MLP neurons of a small language model. Each row is named by its layer, matrix (down: output weights) and neuron, and shows model dimensions 0-63. Each number is 128 + 24 x the weight over its row's rms, rounded and kept within 0 to 255. A neuron's up and down rows have the sign that makes its largest values positive.
After each neuron's rows, "fires before" lists the tokens most often just after its 100 highest values on Wikipedia text that the model never trained on. A number after a token or word is its count.

L4.down85 [104 124 126 138 101 125 120 153 147 119 140 109 122 138 157 140 137 118 112 103 153  83 152 192 151 102 165 110 104 153 125 116 124 105 137 147 152 126 145 141 146 143 123 125 156  98 120 105 150 141  87 121 129 156 123 126 123 147 109 130 131 149 132  99]
fires before: " |" 72

L6.down889 [119 101 154  88 105 132 130 100 115 135 159 133 131 135 127 121 137 121 124 163 109 163 107 134 101 150 154 147 132 129 117  68 134 141 145 140 145 145 178 128 104 115 117 149  95 165 109 137 143  85 100 162 141 140 151 124 136 148 143 170 113 136  98 130]
fires before: " of" 49, " to" 5, " and" 5, " for" 4, "." 4

L4.down173 [131 139 159 161 121 142 146 153 157 181 110 121 145 163 154 158 122 116 109 116 172 114 146 128 105 120 136 106 103 155 150  98 127 143 164 116 146 156 121 147 100 153 118 115 165 150 134 131 107 127 184 150 137 122 128 130 131 135 138 139 147 101 174 158]
fires before: " |" 33, "1" 12, "2" 8, "4" 7, "0" 7

L9.down678 [144 135 135 142 144 114 119 116 103 163 118 101  80 140 108 146 131 136 118 118 160 141 146 129 170 158 146 152 131 148  94 122 140 205 123 113  97  95 144 169 161 104 126 108  86 136 124 117 131  83 112 108 129 134 138  99 141 121 106 136 140 154 107 112]
fires before: " |" 50, "." 9, "\n" 8, ":" 5, "–" 5

L6.down85 [107 105 133 146 116 110 126 123 129  99 129 111 139 111 151 153 132 132 133 146 120 172 146 119 123 137 155 116 126 156  89 130 147 117  88 139 127 130 144 113 138 131 135 113 140 128 148 129 154 118 135 138 164 134 123 158 138 121 110 118 131 105  77 125]
fires before: " |" 48, "2" 22, "aged" 8, "3" 5

L4.down763 [114 133 168 113  83  64 186 146 148 150 119  92  95 155 129 128 107  85  99 157 160 117 117 187  53  95 134 116 146 137 157 114 117 107  85 125 120 168 122 119 140 118 141 115 174 165 112 119 108 148 120 129 115  98  90 159 129 206 149 161 102 151 168 162]
fires before: "|" 54, "\n" 13, "-" 11

L6.down855 [118 128 116 129 118 108 170 151 141 162  97 170 105 162 127 176  79 128  92 167  98  94 100 145  83 137 126 149  95 133 122 147 126 122 109 109 135 115 119 154  70 160 112 130 145 118 104 125 120 146 148 128 147 124 142 141  97 150 130  78 102 109 146 121]
fires before: " |" 55, "–" 22, ";" 14

L11.down972 [131 148 131 158 160 117 134 178 154 103 123 140 212 120 133 134 111  98 126 145 166 112 108 122 130 174  99 161 103 143 106 141 129 144  90 122 135 148 147 138 109 113 135 149 143 133  90 180 120 147 158 128 105 125 106 112 173 133 145  74 117 120 133 104]
fires before: "." 20, "," 15, " as" 7, " and" 7, " to" 6, " in" 6

L6.down345 [148 101 172 114 122 114  99 104 114 154 136 161 123 128 112 154  71 118 131 162 119 150 147 115 156 153 122 128 144  90 105 117 137 132  90 130 132 113 134 156 105 107 130 122 152 111 120 121 144 133 107  94 103 119 121 140 154 109 116 113 118  99 143 154]
fires before: "," 20, "." 19, " in" 8, " and" 7, " of" 4

L6.down208 [121 105 142 111 137  94 184 130  97 119 142 128 130 134 104 174 128  99 135 136 123  92 119 142 120  99 134 115  83 142 124 115 141  74 131 120 140 164 146 123 118 103 118 123  85 118 141 111 113  99 150 138 161 152 125 124 111 153 123 117 153 132 120 140]
fires before: "-" 32, "\n" 10, "N" 8, " zone" 5, "W" 5, " mi" 5

L11.down57 [ 82 130 149 114 105 175  98 146 140 109 100 143 100 110 123 132 115 127 127 147 161 139  98 146 115 164 146 184 123 143 154 121  93 134 150 137 123 178 131 112 163 122 156 101  79  79 126 142 119  80 119 129 111 150 115 120 126 128 111 179 171 116 116 137]
fires before: " the" 58, " a" 5, " MS" 5

L9.down816 [151 103 148 133 118 187 141 135 148 128  93 116 117 146 130 151 153 122 136 128 134 104 150 146 170 122 157 136 112  86 115 132 129 129 113 122  83 132 149 131 118 161 183 110 171 146 165  93 151 162  96 136 115 165 157 131 120 128 113 122 141 149 139  98]
fires before: " |" 39, " —" 18, " " 15, "\n" 5

L5.down124 [ 83 144 112 147 177 100 104 125 133  82 131  86 142 134 132 161 136 175 145  79 121 142 158 155 147 116 132 136 129 112 134  99 149 123 109  96 131 119 131 139 106 118 120 114 116 143 144 123  93 144 143 108 177 127 141 126 119 107 126  89 128  92 134  93]
fires before: "-" 40, "\n" 12, ":" 6, "=" 6, " were" 4

L5.down451 [163 120 129 136 111 126  92 127 148 116 148 139 167 141 121 144 158  79  89 136 177 101 130 144 135 115 171 119 121 125 151 107 108 122 122 124 145 137 153  86 130 111 143 156 128 137 135 160 138 172 100  90 109 144 115 114 108 187 139 152 118 109 138  93]
fires before: " |" 46, "–" 11, "\n" 8, "|---|---|---|---|---|" 4

L5.down703 [116 155  85 140 118 105 145  96  66 107 104 152 133 157 136 119 161 131 163 154  88 144  65 126 128  66 116 104 117  96 135 140 105 102 145 151 116 106 131 115 162 149 102 112 123 169 114 122 137 117 143 119  87  96  96 141 110 102  90 145 107  94 134  98]
fires before: "\n" 80

L4.down325 [146 106 168 113  99 109 125 134 115 136 132 129 121 133 138 150 155 116  95 137 150 144 162 130 111 155 156 134 136 124  99 115 109 120 168 154 137 111 109 138 123 134 104 143 114 126 120  72 131 124 122 151 143 142 134 122 182  99 122 117 155  84 160 106]
fires before: "," 24, "–" 19, ")" 11, " |" 8, "." 7, " –" 5

L5.down814 [132 117 154 118 148 144 110 111 154 103 159 115 120 161 130 124 105 170 163 146 115 100 130 163 136 119  78 123 107 128 129 123 148 150 129 133 187 186 125 138 122 131 111 130 105 105 116 121 138 124 103 111 166 166 131 118 154 178 128 157 139 107  98 112]
fires before: "\n" 71, "==" 8

L7.down1008 [115 152 126 171 125 121 106 163 139 121 115 130 148  61 149 135 140 112 129 117  98 179 114 141 155 119 116 140 120 155 151 133 126 128 100 105 126 168 138 123 121 129 170 136 135 139 135 128 112 158 136 160 182 138 126 115 138 157 112 139 135 100  97  89]
fires before: " |" 41, "–" 19

L11.down521 [133 107 123 138 124 135 173 146 143 125 144 149 115 138 112  99 114 144 143 164 118 122 114 159 120 114 108 126 124 135 136 119 170 125 107 142 140  93 108 110 125 134 136 142 125 112 132  80 149 175 171 134 142 123 140 137 136 120 163 138 103 114 142 114]
fires before: "°" 33, ")" 23, ")," 16, "-" 6, " |" 4

L6.down269 [168 119 109 139  97 117 117 116 105 123 130 109 123 162 146 187 113 152 147 137 139 112 116 129 159 175 160 182 107 122 116 146 134 126 177 117 127 102 143 168 147 163 132 102 123 126 117 115 169  85 170 134 128 133  99 142  98  96 123 125 130 135 113 127]
fires before: " |" 48, "." 17, " in" 8, "′" 5

L7.down641 [140 119 137 161 157 125 114 142 141 104 170 127 155  79 141 134 137 115 117 135 116 125 123 135 123 135 147 132 147 140 116 148 164 110 115 131 158 159 125 135 141 140 130 146 143 118 127 130 154 152 130 104 139 148  92 148  99 113 154  97 117 129 127 130]
fires before: "," 46, "." 11, " the" 7, " completed" 6

L5.down144 [118 109 116 137 132 145 113 117 109  85 136 147 166 143 158 137  99 175 115 115 142 104 116  89 152  69 103 119 117 104 152 100 155 130 163 124 101  66 139 104 143 122 117 143 136 134 150  99 166 102 144 133  93 134 142 136  77 126 109 158 110 133 108  92]
fires before: " |" 32, "\n" 9, " (" 6, "ocratic" 5, " votes" 4, "ian" 4

L7.down28 [160 143 172 113 105 138 124 123 127  81 103 149 101 143 127 186 123 151 148  83 149 176 160 111 121 139 135 109 111 147 143 144 132 143 113 125 114 154 117 120 113  98 152 112 135 111 105 142 154 109 139 106 147 138 131 162  95 178 120 103 156 153 146 124]
fires before: "\n" 58, " |" 14

L6.down504 [ 89 123 125 116 116 124 108 131  86 110 165 119 132  71 106 121 139 104 147  85  92 157 160 136 164 102 150 111 156 119 150 150 137 138 101 149 101 116 157 157 108 152 100 155 126 123 132 142 117 144 166 139 154 132 112 139 118 156 101 114 137 111 146 116]
fires before: "\n" 94

L2.down176 [119 163 115 203 131 119 154 131 144 117 147 121 162 106 131 132 168 151 169 122  91 100  72  93 134 110 117 141  97 139 169 139  97 160  90 150 107 115  87 118 134 114 119 115 114 130 144 136 148 123 149 136 113 120 127 154 115 148 141 109 122 142 146 119]
fires before: " |" 69

L4.down297 [ 96 124 112 140 138 141 123 194 139 152 120 164  74 127 102  92 156 166 113 120 137 180 107 119 123 166 137 144 144 170 161 122 105 129 115 163  96 129  88 163 122 156 138 134 135 142 122 126 141 139 164 102 119 167 126 187 136 117  95 138 142 131 133 155]
fires before: " |" 36, ")" 9, "." 8, "\n" 7, " for" 5

L5.down736 [128 136  93  87 115 156 171 135 119 179 152 113 155 117 129 116 123 150 126 124 117 119 138 128 125 148 101 141  85 168 103 137 125 175 154  99 110 156 134 112 113 102  87 128 140 117 108 151 158 128  96 109 110 143 125 138 148  83 116 126 115  99 138 104]
fires before: " the" 33, " his" 8, "," 6, " a" 5, " her" 4

L9.down337 [124 163 192 100 138 113 115 147 145  89 134 128 130 111 133 135 123 145 134 144 141 162 162 138 107 152 101 107 102 142 118  85 142 119 129 114 129 155 107 151 120  96 176 122 127  98  74 110 118 134  77  74 139 124 152 127 133 136 167 148 104 159 121 124]
fires before: "\n" 58, " " 5

L2.down1006 [104 146  85 152 116 128 129 121  95 141 117 171 113 145 141 125  75 108 158 162 124 177 122 141 152 156  92 169  94 121 137 126 140  88  82 128 115 103 142  97 118 154 135  95 167 102 138 144 118 166 165 104 129 107 111 153 122 119 149 119  88 118 121 136]
fires before: " |" 75, "%" 14

L9.down781 [100 101 114 102 129 131  74 150 184 131 148 116 171 114 102 121  78 116 157 172 140  91  90 108  92 110 139 112 115 146 129 121 135 156 130 143 135 180 140 126  94 155 130 132 151 119 123 143 142 129 121  78 189 120 131 117 102 110 117 131 184  97 142 179]
fires before: " |" 28, "." 27, ":" 14, "==" 4

L4.down663 [117 125  93 115 155 159 110 133 140 123 108 161 121  65 144 131 121 127 157 120 129 169 135 120  90 127 132 135 137 141 148 111 137 173 151 124 133 134 177 146 129 130 116 102 111 152 137  78 132 101 113 137 167 134 117 108 123 112 109 139 127 130 132 175]
fires before: " |" 39, "," 13, "." 11, " first" 8, "\n" 5, " second" 4

L5.down744 [139 106 144 134  63 149 114 125  94 143  97 124 160 123 151 120 138 164  80 137 150 140 123 137 145 134 160 123 135 146 127 143 136  70 130 152 131 118 162 131 155 179 135 168 112  75 140 101 152 118  81 101 100 150 130 141 143  98 142 153 153 127 112  86]
fires before: " |" 32, "\n" 29, "|---|---|---|---|---|" 5, "|" 4

L6.down190 [105 114  82 120 166 156 129 110  78 123 109 140 149 147  98 139 138 124  95 150 120 145 122 103 130  89 126 113 168  98 115 125 105 130 141  97 109 119 132 117 163 125 105 157 105 111 104 152 145  99 100 117 140 150 112 143  97 122 115 150 125 111  97 167]
fires before: " |" 47, "\n" 18, "′" 4

L4.down117 [117 141 145 130  82  40 153 225 133 104 105  98 128  86 124 126 120 112 132 138 113 131 125 157  94 110 121 136 112 135 149 112  90  91  92 132 122 144 104 105 148 114 143 114 178 140 144 124 109 147 116 144 141 124 117 145 120 210 120 111 126 123 156 154]
fires before: "|" 93

L9.down142 [130 117 119 138 159 120 148 148 149 125 120 157 162 130 123 124 138 142  96 101 116 176 103 153 140 115 118 117 167  97 119 155 131 158 131 181 124 115 119 146 180 150 125 143  97 114 131 136 133 119 126 173 106 122  84 110 153 122 137 167 104 152 103 120]
fires before: " |" 29, " (" 11, " " 9, ")" 5

L9.down1012 [157 165 145 126 114 136 103 176 144  92 146  82 136 139 141 150 129 129 160 110 100 136  97 138 136  91 151  95 164 142 132 114 116 133  92  75 136 173 145 146  98 139 176 129 124 145 144 141 130 119 151 139 148 121  72 184 119 141 117  62 127 130 127 105]
fires before: ")" 31, "–" 18, ")." 13, " |" 10

L11.down624 [107 138 114 146 125 129 142 100 114 131 109 125 138 174  92 153 125 154 164  97  87 171 101 134 133 151 142 123 131 114 158 137 165 121 108 144 130  94 161 119 113 149 113 158  87 116  82 117 112 155 157 145 113 147  96 110 164 119 123 112 178 115  98 163]
fires before: " |" 45, "–" 16, ":" 14, ";" 5

L9.down696 [ 87 120 128 121 134 110 118 103 104  92 110 143 183 163 132 163 118 132 108 149 132 137 131 104 141  88 156  83 164 139 159 137 166 154 210 153  96 121 157 103 114 112 128 142 131 125  88 162 168 109 111 125  89 149 118  90 169 141 124 108 100 164 144 109]
fires before: " |" 37, "\n" 8, " " 6, ":" 5, " team" 4, "==" 4

L2.down78 [112  85 149 121  89 101 183 158 126 115 131 107 122 160 153 152 136 155 102 121 109 117 177 135 121  84 121 116 112 152 134 140 154 145 176 105 142 132 120 138 189 118 112 142 134  97 100 145 126 126 126 154 145 137 174 139  87 105 113 117 178 134 152  66]
fires before: " |" 35, "." 15, "," 6

L4.down938 [175 153 162 132 114 154 120 144 182 150 115 131 134 159 127  87 117 159 111 138 174 163 152 110 123 101 114 105 127  94 167 144 123 144 155 106 152 141 145 151 108 125 146 123 136 110 120 142 121  92 154 125 156 123  88 157 141 154 115 122 129 126 233 168]
fires before: "1" 26, "0" 22, "4" 14, "2" 14, "3" 10

L4.down519 [144  75 144  99  97 156 129 136  67 131 138 131 104 123 154 118 149 100 116 148 106 127 144 126 141 141 157 135 126 110  98 133 135 143  83  98 148  90 108 118  78 185 106 118 116 124 128  77 109  81 132 108  92 116 166 114 164 175 131 105 138  83 151 131]
fires before: "–" 30, "," 16, " –" 10, ")" 7, "." 7, " to" 5

L11.down433 [108 147 170 115 129 138 117 173 121 134 132 110 129  99 141 137 114 129 100 146 173 142 143 115 129 161 128 119 132 107 116 120  99  59 111  94 131 122 142 134 139 127 157 150 124 174 137  96 161 128 126 157 112 160 155 114 151 117 144 127 172 117 183 124]
fires before: "\n" 58, " 1" 5, " 2" 5

L2.down98 [100 120  83  94  98 162 115 126 134 138 107 145 144 135 115 133 171 143 145 107 106  82  91 133 122 141 139 115 181 109 138  98 170 133 178 157 120 106 112 123 154 121 115 134 144 106 165 103 122 129 129 126 168 170 128 152 154 112  92 124 137 129 138 118]
fires before: " |" 36, "–" 18, "." 11, "," 6

L4.down259 [115  97 130 115 122 144 133  64 189 132 109 143  92 134  98 165 123 149  97 147 157 134 154 100 166 106 125 139 134 132 143 138 143  80 129 107 142 132 112 123 125 151 120 136 111 124 110 120 141 112 145 117 120 140 147 166 179 154 145 135 160 123 113 129]
fires before: " |" 53, ";" 10, "\n" 4

L4.down643 [ 88 146 126 135 135 142 148 114 108 112 163 154  99 138 159 123 127 115 133 105 139 143 162 107 152 119  97 138 149 130 143 153 114 135 130 146 105 102 105 116 171 132 112 147 129 149 111 120 135  93  55  52 131 101 132 139 127 132 155 138 137 144 147  91]
fires before: "\n" 25, " 1" 14, " 0" 12, " " 5, " 5" 4

L5.down395 [143 166 151 145 147 137  76 139 127  85 136 121 123 150 145 122 127 168 136  82 122 133 158 120 104 165 135 133  99 158 141  95 155 134 107 107  82 105 114 126 142  70 151 126  92 136 108 127 131 121 124 129 140 103  80 138 121 151 172 171 119 105 147 134]
fires before: "\n" 100

L4.down285 [ 78 162 109 127 148 127 149 149 100 140  90 151 193 100 136 131 151 135 120 107 138 182  87 104 119 154 186 110 118 106 154 139 115 163  75 191 143  84 123  92 135  93 110 138 154 146 135 129  84 170 110 153  95 119 100 149 134 174 112 144 152  94 116 113]
fires before: " |" 30, "er" 15, ")" 5, " team" 4, " from" 4

L2.down1002 [ 98 105 159  94 148 116 106 138 134 130 130 135 131 113 125 171 145 143 134 105 104 141 127  80 128 161 136 128 117 157 122 117 127 138 110 149 175 126 134 114 110 141 106  84 112  88 133 131 113 125 130 126 125 141 178 132 158 106 140 119  62 151 125  96]
fires before: " |" 37, " to" 22, "ed" 6, " of" 4

L9.down515 [ 94 173  87 107 113 125 154 142  86 100 124 153 164 140 112 134 132 161 135 110  94  87 119 122 130 147 161 152 120 141 151 135  87 185 164 175 121 119 157 142 133  97 110 102 121 163 106 114 155 120 152  82 117 127 120  87  89 139 105 151  88 123 142 110]
fires before: "\n" 23, "-" 17, "operation" 5, "." 4, "hn" 4, "oper" 4

L5.down165 [127 181 139  74 114 169 122 117  85  89 121 105 135 133 107 170 129 142 118 165 143 161 133 156  70 117 167 116  92 146 116 131 119 116 136 109 132 143 138 121 144 111 163 106 109 177 105 115 116 106 108 124 131 136 128 112 129 137 119 130 168 130 144 122]
fires before: " |" 56, "\n" 20, ":" 7

L7.down388 [130 142  68 105 158 157 158  88 148 128 109 114 115 166 108 116 124 182 126 134 129 135 156 144 156 142 115 149 119 139 137 147 107 147 125 150 126 117 103 110 107 116 148 127 131  92 121  72 134 115 145 125 149 148 156 132  99 120 108 147  80 108 128 104]
fires before: " |" 53, "," 14, "\n" 8, "." 6

L9.down45 [124 139 132 100 139 127  99  74 123 115 130 118 149 139 133 160 121 153 144 121 113 133 156 133 143 123 134 106 141 147 168 127 130 133 123 123 136 131 115 174 132 108 129 116  88 135 125 145 137 108 131 144 119 150 115 140 141 116 142 100  91 136 133 119]
fires before: "," 22, "." 21, " |" 10, " by" 4, ":" 4

L9.down51 [ 99 126  81 136 159 139 120 119 148  94 184 119 123 140 144 113 113 127 133 141 152 127 113 122 131 134 125 129 189 113 103 154 150 156 129 146 112 114 148 101 166 124 108 121 150 118 125 102 117  85 118 101 119 134  88 107 124 137 117 135  99  99 158 124]
fires before: "\n" 95

L5.down77 [122 141 173  78 100 151 104 105 155 102 109 116 164 121 132 144 147 174 126 116 105 117 133 128 131 130 141  70 167 141 136  93 120 167 130 182 113 136 126 108 119 135 104 152 140 127 131  80 108 134 146 175 114 137 135 145 146 137 145 145 120 161 104  96]
fires before: " |" 67

L2.down74 [127 114 133 159 151 148 111 120 139 141 119 125 111 140 158 132 210 159 110 107 129 155  91 138 160 116 155 134 101 181 123 116 130 146 129 129 127 108 119 124 116 124  87  86 127 120 124 132 152 112 155  95 141 129 152 141 127 109  82 107 166 137 131 168]
fires before: " |" 37, " /" 14, "." 6, ":" 4

L6.down486 [148 122  98 115 117 126  91 151 158  72 148 163 134 122 146 118 143 158 104 119 118 134 135 141 101 108 113  96 156 105 127 131 151 148 161 190 100 123 127 124 120 118 147 134 113 126 114 131  90  93 146 101 133 161 141 155 107 112 148 118 126 183 150 108]
fires before: "," 30, "." 15, " |" 10, " to" 8, ")" 4, ")," 4

L6.down483 [132 114 138 119 138 145 135 113 130 164 180 122 161 117 125 135 148  70 168  97 155 133 154 108 154 124 148  91 153 123 156 128 117 122 162 107 139 118  84 145 130 152 144 136 102  95 144  50 112 102 156 112 115 114 149 132 141 143 111  97 138 124 112 139]
fires before: "." 25, " |" 15, ")" 10, "″" 7, "%" 6, "ome" 5

L6.down372 [147 101 115 116 133 109  95 135 129 137 108 127 110 128 162 142 131 132 128 163 117  91 100 138 131  77 126 124 146 146 153  99 164 127 166 119 133 143 128 132 130 154 109 130 107 136  92 126 161  76 127 146 138 110 149 161  79 108 139  80 136 149 161  69]
fires before: " |" 69, "," 7, "%" 4, "." 4

L7.down728 [155 120 104 142 112 112 121 124  77 101 133  96  94 120 101 132 101 104  88 119 139 155 119 178  71 106 200 119 122 131 127 128 157  97 143 168 133 122 140  76 126 146 169 129 131 129 133 124 111 146 152 135 144  80 151 125  54 137 136 113 168 177 160 151]
fires before: " |" 46, "," 15, "." 6, "0" 5, "8" 4

L5.down332 [154 130  91 181 142 103 133 112 135 132 153 126 131 121 105 151 124 149 131 121 114 130 103 139 151 120 134 152  95 187 117 132 124 109 143 145 112 125 132 121 145 144  96 146 162  98 121 143 130 145 162  94 129 126 134 124  99 130 117 124 149  96 148  95]
fires before: " |" 40, ";" 10, "." 6, ")" 5

L4.down471 [134 105 158  89 109 144  79 120 115 104  95 147 115 174  78  90  97 141 133 127  85 165 138 132 132 128 158 120 129 105 107 107 103 108 160  92 192 131 132 129 108 129 155  77 141 175 138  99 102 144  96 115 137 124 130 148 131 189 116 146 146 121 136 133]
fires before: "\n" 30, "ain" 6, "ires" 4, "iring" 4, "ested" 4, "uments" 4

L4.down343 [150 128 134  95 151 138 127 113 117 141 138 135 150 138 121 117 107 132  95 163 154 164 148 104 191 161 158 134  96 116  59 156 146  80  97 152 140  97 110 136 115 113 131 134  94 135 141 125  86 119 102 118 118 115 158 119 138 101 107  54 172 135 152  72]
fires before: "," 39, "." 21, "\n" 8, " |" 5

L4.down942 [127 113  97  87 141 103 164 138 151  80 123 138 130  94  91 150 117 177 107 157 126 142 141 130 120 115 125 125 109 103 125 131 115 109  73 138 125 144  98  82 141 155 146 124 176 172 145 130 113 147 107  94 172 154 140 118  93 163  89 162  57 110 149 115]
fires before: " |" 45, "\n" 26, " (" 9

L6.down470 [105 143 150 107 128 121 146 134 131 137 126 154 100  99 113 130 183 139 138 144 124 126  84 135 195 107 131 123 141 128 146 161 192 157 140 185 118 138 120 103 118 114  96 147  98 134 140 116 122 127 110 150 128 146  95 156 125  87  77 121 151 124 144 136]
fires before: " |" 38, " Democrats" 6, "ision" 5, " hold" 4

L11.down979 [137  81 146 141 129 127 132 131 147  77 139 129 113  94 132 122 138 155 129 144  95 105 137 128 172 126 109 133 101 111 145 156 165 146 143 153 140 130  87 122 114 140 103 173  90 138 157 121 102 126 129  66 148 137 117 115 117  86 138 125 108 122 143 157]
fires before: " |" 27, "," 15, "." 13, ";" 7, "–" 5

L9.down186 [136 138 135  81 121 137 136  83 143 116 128 122 149 136 136 184 134 124 128 110 119 120 122 131 137 126 127 119 141 158 130 123 135 127 120 126 121 134 127 135 130 121 129 131 125 122 149 155 125 116 134 135 121 136 124 139 135 131 129 126 115 145 122  99]
fires before: " |" 59, "." 11, " in" 9, "," 4

L6.down165 [123 111  79 109 129 152 131 148 135 148 138 111 133 152 133 150 155 137 101 105 154  83 122 153 123 131 180 111 119 101 169 120  83 127 101 129 116 111 141  87 112  93  70 139 150  96  97 124 126  95  90 118 143 106 116 144 128 124  98 137 140  97 130 148]
fires before: " |" 56, "\n" 23, " votes" 7

L9.down297 [ 77 143 129 144 123 117 107 178 123 100 167 130 108 142 166 142 106 138 159 138 139 134 123 133 157 105 119 132 153 137 113 147 146  93 162 126 110  79 120 141 165 137 104 150 133 131 142  91  98 129 101  69 128 146  91  82 140 121 160 127  95 149 123 128]
fires before: "\n" 83, "History" 4

L7.down192 [132 118  93 130 135 140 146  90 126 103 167 118 165 105 113 111 114 126 132 135 111 156 142 133 153 104 171 133 110 177 102 127 158 124  96  75  77 141 116  82 122 156 118 134 153 114 101 138 113 133 165 106 128 121 135 123 105 128 146  99 149 117 117 145]
fires before: "2" 43, "3" 9, "\\" 5, "ES" 5, "1" 4, "l" 4

L4.down572 [129 150  82 114 153 138 114  95 107 153 143 153 126 135 124 132 115 126 111 164 102 176  89 129 118  96 138 103 125 131 119  94 112 151 164 129 107 145 151 191 121 109 115 144 111 137 119 119 107 116 128 125 170 139  86 139 143 127 147 140 138 155  94 143]
fires before: " |" 58, "." 13, " in" 5

L7.down496 [121 173  94  95 101  94 121 131  96 116 132 122 123 119 116 118 106 135 111 182 147 136 132 129 105 125 151 166 175 115 118 143 130 104 129 113 136 168 109 134 136 106 110 170  85 143 134 150 103 106 137 146 117  98 137  99 136 116 103 136 157 103 136 134]
fires before: " |" 42, "," 19, "." 16, "–" 4

L7.down723 [ 99 144 152 101 128 196 131 107 125 146 130 142 131 150  97 144  99 152 105 150 109 145 176  86 123 143 103 122  79 110 132 109 168 111 137 111  92 135 153 131 126 142 107 161 107 140 133  73 121 110 124 106 121 106 121 110 145 179 110 129 154  92 128 168]
fires before: " |" 38, "–" 9, "\n" 6, " –" 6, "," 4

L7.down206 [140 117 125 101 118 139  96 158 147 129 137 181 122  89 128 128 168 106  73  87 141 111 101  90 116 113 135 117 137 142 107 147 140 175 111 118  84 149  79 122 149 142 121 130 118 151 141 121 107 144 140 106 117 145 169 182 130 134  80 129 116  97 179 156]
fires before: "." 46, "}" 9, "," 7, ")" 6, " |" 6

L7.down523 [159 125 155 147 113 101 174 135 138 108 136 124 121 130 108 135 123 131 144 104 141 152 133  77 109 161 140  90 121 161 109 132  99 126 119 141 139 157 143 131 145  84 131 140 126 113 141  98 146  97 133 135 129 152 134 168 112 164 154  98 125 138 128 131]
fires before: "N" 17, ":" 12, "W" 11, "E" 6, "24" 4, " of" 4

L2.down582 [111 134  85 104 112 137 134 139 159 120 124  84  82 160  91 138 142 143 132 107 127 154 116 102 137 168 138 125 166 184 146 114 116 124 118 155 113 145  78 137 172 120 106 144 137 127 120 147 128 126 155  91  92 134  92 164 103 136 153 101 123 118 196  88]
fires before: "." 23, " in" 17, "–" 17, " |" 16, "," 6

L11.down974 [128 126  93 125  98 133 113 109 139 114 143  70 150 172 110 158 162 158 137 109 124 172 124 107 166  83 184 120 167 174 131 124 150 150 126 152 126 102 116 121 122 112 116  90 106  86 125 153 126 129 143 128 133 169 120  94 120 154  95 105  90  91 127 147]
fires before: " |" 50, "\n" 15, " (" 12, " as" 4

L6.down587 [101 138 139 123 148 129  75 152 124 145 162 159 116  96 156 124  81 137 116 141 114 136 141 120 148 114 127  89 146 148 102 154 148 133 126 178 113 140 115  49 133 156  93 140 159 120 169 159 156 119 133 103 151 116 137  99 141 139 154 111 165 105 120 110]
fires before: " |" 32, ":" 13, "." 13, " m" 8, "th" 5

L2.down788 [104 173  89 116 108 132 149 122 111 149 143 111 127 126 110 141 117 146 171  84 111  78 111 109 184 122 126 102 107 151 161  99 117 142 122 108 103 106 125 110 115 138  91 159 119 100 118 131 126 118 158 153 142 126 147  98  96 126 119 135 125 110 104 124]
fires before: " |" 97

L7.down299 [104 143 144 148 166 111 121 156 106  84 107 170 125 117 134 153 107 128  77 162 144 139 105 108 146 100 151 132 114 133 100 166 122 166 153 116 156 137 108  97 105 125 132 142  87 127  32 176 133 135 157 114 145 132 135 153 116 117 121  91 112 122 143 149]
fires before: "–" 38, " |" 26, ":" 6

L6.down3 [113 166 130  84 118 147 114 160 117 111 145 151  76 117 122 144 153 136 135 150 147 133 126 151 121 101  98 132 124 115 114  87 154 139 152 162  89 163 106 149 128 126 128 122 132 132 111  89  73  97 103 110  73 106 106 145 124 157 136 139 147 121 135 161]
fires before: " that" 43, " to" 16, "." 5, " the" 4